Weights of a small transformer language model.
Size: width 192, 6 heads of 32, MLP 768 squared ReLU, vocabulary 1024, 4.37M parameters.
Architecture: untied embeddings, normalized queries and keys.
Training: a variant of Muon for these matrices, 125M tokens, 7599 steps.
MLP neurons of a small language model. Each row is named by its layer, matrix (up: input weights) and neuron, and shows model dimensions 0-127. Each number is 128 + 24 x the weight over its row's rms, rounded and kept within 0 to 255.
After each neuron's rows, "fires in" lists the words (lower case) most often at its 100 highest values on Wikipedia text that the model never trained on.

L3.up542 [113 161 119 128  84 135 169 127 107 136  89 127 103 124 146 133 136 146 115 105 128 134 141 118 104 106 143 122 102 129 188 137  85 151 156 113  82 118 144 125 127 154 115 137  83 124 136  64 104 121 148 103 118 127 104 135 143 124 143 116 124 118 126  92 129 151 111 121 105 174  79 127 106 143 100 111 173  73 173 150  89 134 116 112 122 153 136 132 146  96 140 123 113 138 170 113 152 130 147 132 148 181  71 123 109 130 153 157 138 142 133 161  70 122  94 140 124 113 103 143 111 136 111 119 156 168 118 120]
fires in: "of", "released", "purchased", "captured", "established", "limited"

L3.up97 [140 115 129 128 138 100 174 129 128 129 134 109 172 128 132 152 115 136  95 147 108 156 121 123  98 107 119 142 127 137 116 107 143 125 123 159 175 124  66 132 118 157 138 124 138 158 106 126 135 151 118 161 134 135 150 180 107 126 125 150 175 136 125 109 134 144 168 143 149 131 119  82 132 177 132 165 122 106 134 103 152 106 122 129 142 139 109 151 150 141 127 111 163 147 110 140 146 109 157 126 147 140 141 155 131  93 103  90 165 137 158 134 185 113 129 131 138 105 117 137 146 135  94 124 114 174 126 106]
fires in: "and", "but"

L5.up225 [108 152 112 138 115 138 153 166 118 112 153 114 185 129 118 146 127 132 123 163  91 142 131 136 109 156 122 149 115 120 159 121 102 105 117 133 155 132 147 172 137 155 125 145 146 181 109 133 167 150 143 157 161 135 149 130  72 163 135 138 120 116 130 109  94 132  97 120 103 131 142 113 136 156  80 118 126 147 115 122 134 141  94 102 139 123 132 130 139 178 137 108 138 126 106 115  95  93 177 171 143 116 139 179 137 174 139 141 133 127 123 120 156  92 141 120 109 141 108  71  87 122 134 121  94  87 137 127]
fires in: "have", "had", "has", "having"

L3.up757 [103 132  99 130 150 113 117 111 139 111 121 158 143 157 102 119  87  99 132 132 164 169 136 141 132  80 112  85 113 120 110 163 145 140 145 118 140 138 148 135 144 166 128 119 154 111  84 108 120 105  89 135 174 147 129 146 118 159 113 111 131 130 114 114 181 172 135 115  96 102 197 123 127 159 133 185 145 116  88 156 156 111 129 137 123 119 113 115 132 121 134 122 136 133 132 132 113 128 145 125 113 148 134 106 174 109  81 129 137 149 171 100 176 114 151 109  94  99  93 121 162 133 141 141 164 174 104 110]
fires in: "then", "former", "past", "cze", "company"

L5.up249 [163 110 149 121  99 172 132 143 111 169 151 161 130 149 136 127 148 117 134 106 135 141 140 141 130 186 150 138 112 162 101 126 130 137 141 171 111 121 130 141  89 170 141 131 128 158 150 118 122 109 143 114 153 108 166 176 133 124 139 123  96 143 130  94  83 121 112 120  96 121  93 139 116 119  81 125 150 119  94 185 101  96  97 120 181 137 115 102 128 130 123 172 106 120 164 112  77 101 137  86 129 141 109 123  88 100 107 169 165 137 144 148 114 125 125 135  86 124 126 177 156 161 124 158 155 128  78 139]
fires in: "chicago", "college", "massachusetts", "california", "connecticut", "florida"

L3.up698 [175 111 143 157  98 171 149  96  69 106 123 132 154 106  99 139 101 104 115 103 116 104 138 116 129 173 152 114 142 165 169 135 141 129 143 123  78 133 122 167  95 134  57 101 117 147 160 114 154 137 137 121 122 140 140 145 107 158 167 140 146 123 105 127 152  98  93 114 143 126 133 134 109 144 157 121 161 120 122 151 133 108  70 102  95 138 116  84 111 124 103 108 133 106 146 113  96 110 147 119  92 136 130 150 110 156 138 141 115 150 125 154 155 155 118 145 127 103 155 165 118 108 139 122 120  95 117  96]
fires in: "of", "television", "such", "golden", "goose"

L3.up138 [154  70 126  73  92  78 165 107  89 156 140 118 144 177 121 150 135 122 134 143 107 144 144 155 124 102 143 158 158 158 126 134 126 137 138 102 138 119  93 108 133 137 171 101 132  86 145 186 114 122 117 149 113 137 131 140 112 122 120 103 134 112 150 123  72 122  93 148  98 146 107  70 145 113 133 117 108 151 123 128 119 115 159 133 160 119 145 176 109 145 101 121  91 129 137 169 137 130 136 174 121 170 103 117 129 195 156 113 132 130 128 124 116 166 164 159 171 126 121  86 110 156 161 144 157 156 121  97]
fires in: "the", "jenkins", "benjamin"

L3.up527 [103 134 140 111 119 111 184 126 120 128 127 169 109 161 129 109 106 163  86 165 107 125 160 120 133  96 122 115 134 129 111 116 144 132  90 131 115 131 144 109 119  84  94 100 153  91  75 103 143 149  96  90  79 137 121 123 130 127 139  80  97  95 147 126 166 106 135 121 117 130  86  72  73 120 105 140 169 161 128 138  84 116 130 111 157 165  99 123 116 108 148 135 137 101 122 100 141  96 119  86 131 138 102 144 166 111 145 167 166 102 119  98 107 143 166 118 160 110 110 120 131 144 150 131  83 118 131 156]
fires in: "major", "made", "bra", "led", "majority", "federal"

L3.up433 [103 162 113 175 135 143 125 119 126 104 155 135 147 124 103 127 142 127 106 122 125 158 142 117 125 110 178 147 133 121 121 104 158 111 108 117 134 169 118  89 149 141  99  97 136 129 106 173  55 136 172 105 133 140 150 134  94 127 123 125  98 131 140 151 155  97 168 123  96 124 139 132 137 143 113 144 116 103 111 128 145 126  84 123 144 120 134 111 155 104 116 117 110 168 168 151 106  99 150 169  97 127 157 162 144 119  65 155 126 134 138 145 160 103 146 105 116 174 132 151 103  98 122 121 124  96 108 140]
fires in: "she", "joined", "and"

L5.up736 [121 127 112 160 103 138 113 151 122 115 160 134 121 107 109 139 112 199 146 103 143 122 119  79 165 106 135 148 165 163 125 108 184 139 104 122 112 118 131 146 134 160 142 159 113 140 113 161  99 119 115  99 132 147 191 132 149 131 146 142 144 173 145 115 101 127 118 120 113 134 152  79 163 120 118 135 148 155  82 147 139 139 100  97  69 118  98 152  90 118 130 114 113 149 100 144  89 107  89 105 135 148 153 122  86 147 167 125 171 121  95 118 117 159 137 163 146 139 140 120 130 109 195 132 166 139 149 111]
fires in: "total", "appearances", "hospital", "goal", "video", "go"

L5.up476 [154 138 142 191 118 151 154  99  63 155 112 109 135  82 108 151 103 116 128 134 135 167 133 157  96  85 144 159  74 128 136 140 104 127 118 105  93 118 129 124 138 111 117 127 140  97 107 102 138 147  80 140 132 108 132 130 152 172 153 143 128 111 122  97 124 141 182 152 123 118 128 129 105 105 100 157 113 143 114 117 131 110 118 119 151 127 175 129 157  70 140 121 132 148 168 138 107 151 116  34 132 158 135 129 133 147 132 114 138 121 105 120 101 154 126 118 145 117 115 153 125 117 124  90 146 146 116 115]
fires in: "however", "any", "how", "howard", "another"

L5.up375 [122 102 117 145 132 112 107 115 109 139 135  89 101 141 114 108 138 156 127 129 137 119 121 172  90 160 153 179  80  89 109 112 149 117  82 130 126 144 157 134 105 117 102 126  91 133 127 106 131 112  84 139 137 151 120 113 181 154  85 116 114 148  97 143 132 165  90 102 137 140 135 143 129 145 141 135 149 110  94 132 122 128 131 141 151 101  98 126 131 126 140 115 157 107 120 105  76 112 150 119 144  79  92 139 150 146 184 120 123 148 120 178 168 140 155  89 134 123 141 110 136 126 108 146 118 127  54 170]
fires in: "single", "singer", "singles", "washington", "singapore", "title"

L3.up23 [141  78  98 115 155 137 139 135 106 170  87 136 186 131 125 150 109 135 123 169  91 180 124 143 129 139 118 118  74 155 128 157 110 113 126 111 104 109 133 171 157 131 143 141  87 184  95 106 114 124 168  96 136 104 166 129 104 164 146  74 140 149 151 118 142 161 106 132 134 140 128 154 109  86  92 159 128 133  86 132 104 138 134 170 120 153 130  98 129 147  95 119 122  94 122 109 104 164 138 152  87 155 149 112 189 132 121 130 136 113 102 110 135 142 109 127  96 122 123 118 114 126 138 138 128 129 171 102]
fires in: "first", "final", "professional", "finally", "regional", "beginning"

L3.up105 [129 153 106 169 126 128 143 125 117 111 105 180 109 124 136  86 126 167 166 125 165 146 123 181 136  71 140 137 124 127 115 107 164  83 149 145 133 141 139 118 150 169  76 117 182 127  97 163 148 139 137 127 136 140  96 151 105 118 150 122 163 109 110 142 165  99 123 138 148 102 160 112 155 128 101 155 111 138 150 173 105 155 105 126 107 113  88 167 104 146 151 140 121 146  97 141 143 117 146  96 141 132 119 125 125 112 123 122 134 110  84 116 153 143 103 109 130 106 138 112  80  95 110  93 127 131 187 131]
fires in: "an", "another", "any", "as"

L3.up92 [130 171 109 171 117 151 123 136 106 133 144 127 159 136  80  92 182  97 165 135 118 124 154 149 132 111 132 127 107 111 171 145 125 108 110 166  83 135 111 122 110  80 128 166 133 122 123 138 147 128 104 133 145 121  87 125 126 139 103  96 143 136 125 106 121 153 150 129 130 157 119 100  94 161 127 134 126 116 147 192  90 173 147 106 145 109 103 129 124 127 136 127  92 105 134 154 139 124 130 142  82 182 141 128 114 105 151 154 136 143  83 174 121 120 133 117 130 174 148  93 140 139 120 155 140 118  90 180]
fires in: "south", "southwest", "north", "east", "west", "western"

L3.up16 [103 133 124 119 137  81 113  85 193 102 111 131 130 157 113 140 131 114 118 113 144 124 153 117  95  93 161 165 143 143 127 103 122 143  74 109  97 160 111 146 120 144 141 138 126 111  98 131 138 109 117 107  90 119 123 141 112  64 155  97  91 130 138 132 127 100 136  95 176 165  82  96 154 144 113 124 191 149 146 113 114 103 133 129 116  92 135 109 113 140 141 133 180 132 133 120 150 120 142 153 106 112 137 134  90 146  98 157 116 144 101  73 108 132 104  91 135 166 144 142 108 117 135 110 106 111 130 140]
fires in: "of", "fashion", "million", "union", "few"

L3.up558 [137 117 162 117 111 159 127 118 114 147 130 108 133 129 106 108 130  65 145 151  95 130  88 102 112 172 126 112 116 118 120 105 130 189 133  97 148 113 145 145 100 112 147 107 155 102  94 124 144 138 159 151 113 146 107 136  63 126 140 171  93 131 164 142 135 147 115 107 139 113  86 130 127 125  96 132 102 121 161 127 164 148 120 107 150 117 108 159 130 113 118 135 125 160 134 120 128 125 148 166 139 137 124 121 150 161 137 142 129 145 131 107  83 125 124 124 156 135  83 165 110  54 164 172 138 147 130 173]
fires in: "died", "our", "old", "opened", "durham"

L3.up451 [123 146 133 156 113 125 190 153 116 138 144 115 137 171  85 100 205 126 153 135 108 150 119 120 109 113  89 118 107 124 112 140 109  66 131 129 140 130 145 106 138 119  99 178 135 137  97 107  84  91 118 150 106 138 162  94 142 147 112  99 137 139 140 141 100 170 118  89  84 110 140  89 104 134 111 159 131 143 100 142 114 113  98  96 145 109  93 117 103 149  86 144 161 131 131 164 118 145 144 131 108 137 137 153 111 112  87 160 122 153  81 136 125 150 104 109 139 149 129 131 144 109 102 110 124 112  94 147]
fires in: "as", "asked"

L3.up724 [138  80 129 115 150 157 138 110 116 128 130 123 153 164 119 159 172 166  94 146 131 128 119 135 146 129 135 109 106 156 152 137 118 132 149 150 157 127 145 124 151 105 117 140 105 158 142 118  92 133 171 110 166  93 139  95 113 167 149 129 184 133 104 119 110 139 123  80  94 141 148  87 144 150 158 143 139 126 131 108  79 141  98 146 144 129 109 140 142 107 164 102 160 112 149  63 100  92 107 111 139 144 123 158 120 150 100 138 122 114 127  98 127 130 125 109 141 187 149 137 131 141 129 147 171 152 174 134]
fires in: "of", "from"

L3.up357 [116 151 150 147 108 128 144 159 125 156 126 112 127 152 100 147 109 133 139 157 134 128 121  94  99 138  99 135 121 131 117 143 153 147  76 147  91 114 136 142 157 148  90  81 111  89 114 126 131 145 123 142 105  95 148 108 161 104 142 114 133 126 157 152 166 148 164 120 157  77 152 106 140  97 172 146 199 143 118 143 139 113 136 107 168 153 146 144 116  93 126 154  80 157 119  80 156 174 140 128 121 109 136 135 113 135 113 114 156 123 132 139 124 142 116 163 181 117 184 122 120 110 147 127  69 121 126 103]
fires in: "2021", "2022", "2020", "2023", "2024", "2025"

L5.up138 [132  67 128 161 111 133 127 137  96 119 121 138 140 107  97 128 116 121 130 177 121 105 148 143  90 163 154 106 108  88 119  50  89 106 108  95 150 134 169 161 135 168 168 134 124 138 104 158 130 124 185 143 125 149  78 126 162 125 105 146 108 141 130 149 143 146 110 130 158 103 162  87 126 161 103 130 114 118 125 127 144 105  98 116 140 139 146 107 134 114  98 133 135 104 167 144 175 142 155  89 139 166 117 111 116 157 141 124 124 164 135 121 137 125 137 120 147 164 130 114 131  96 112  94 100 120 123 133]
fires in: "that", "washington"

L3.up663 [ 97 136 111 114 120 167 143 111 133 145 146 161 144 145 107 139 127  71  94 105 128 122 103 152  90 122 111 179  99 184 104 112 113  90 108 146 126  92 142 130 166 109 155 151 156 111 103 103 127 158 135 145  98 158 107 132 203 144 184 131 113 146 150 123 105 132 101 117  93 143 146 133 144 119 114 141 147 103 168 129 130 112 114 169  95 122  95 133  87 108 129 146 123 140 132 162 122 113 111 104 135 135 108 125  88 137 130  94 117 154 118 129 139 158 142 135 117 130 110 136 120 149 179 154 144 118 154 127]
fires in: "for", "joined", "joint", "coin", "coins"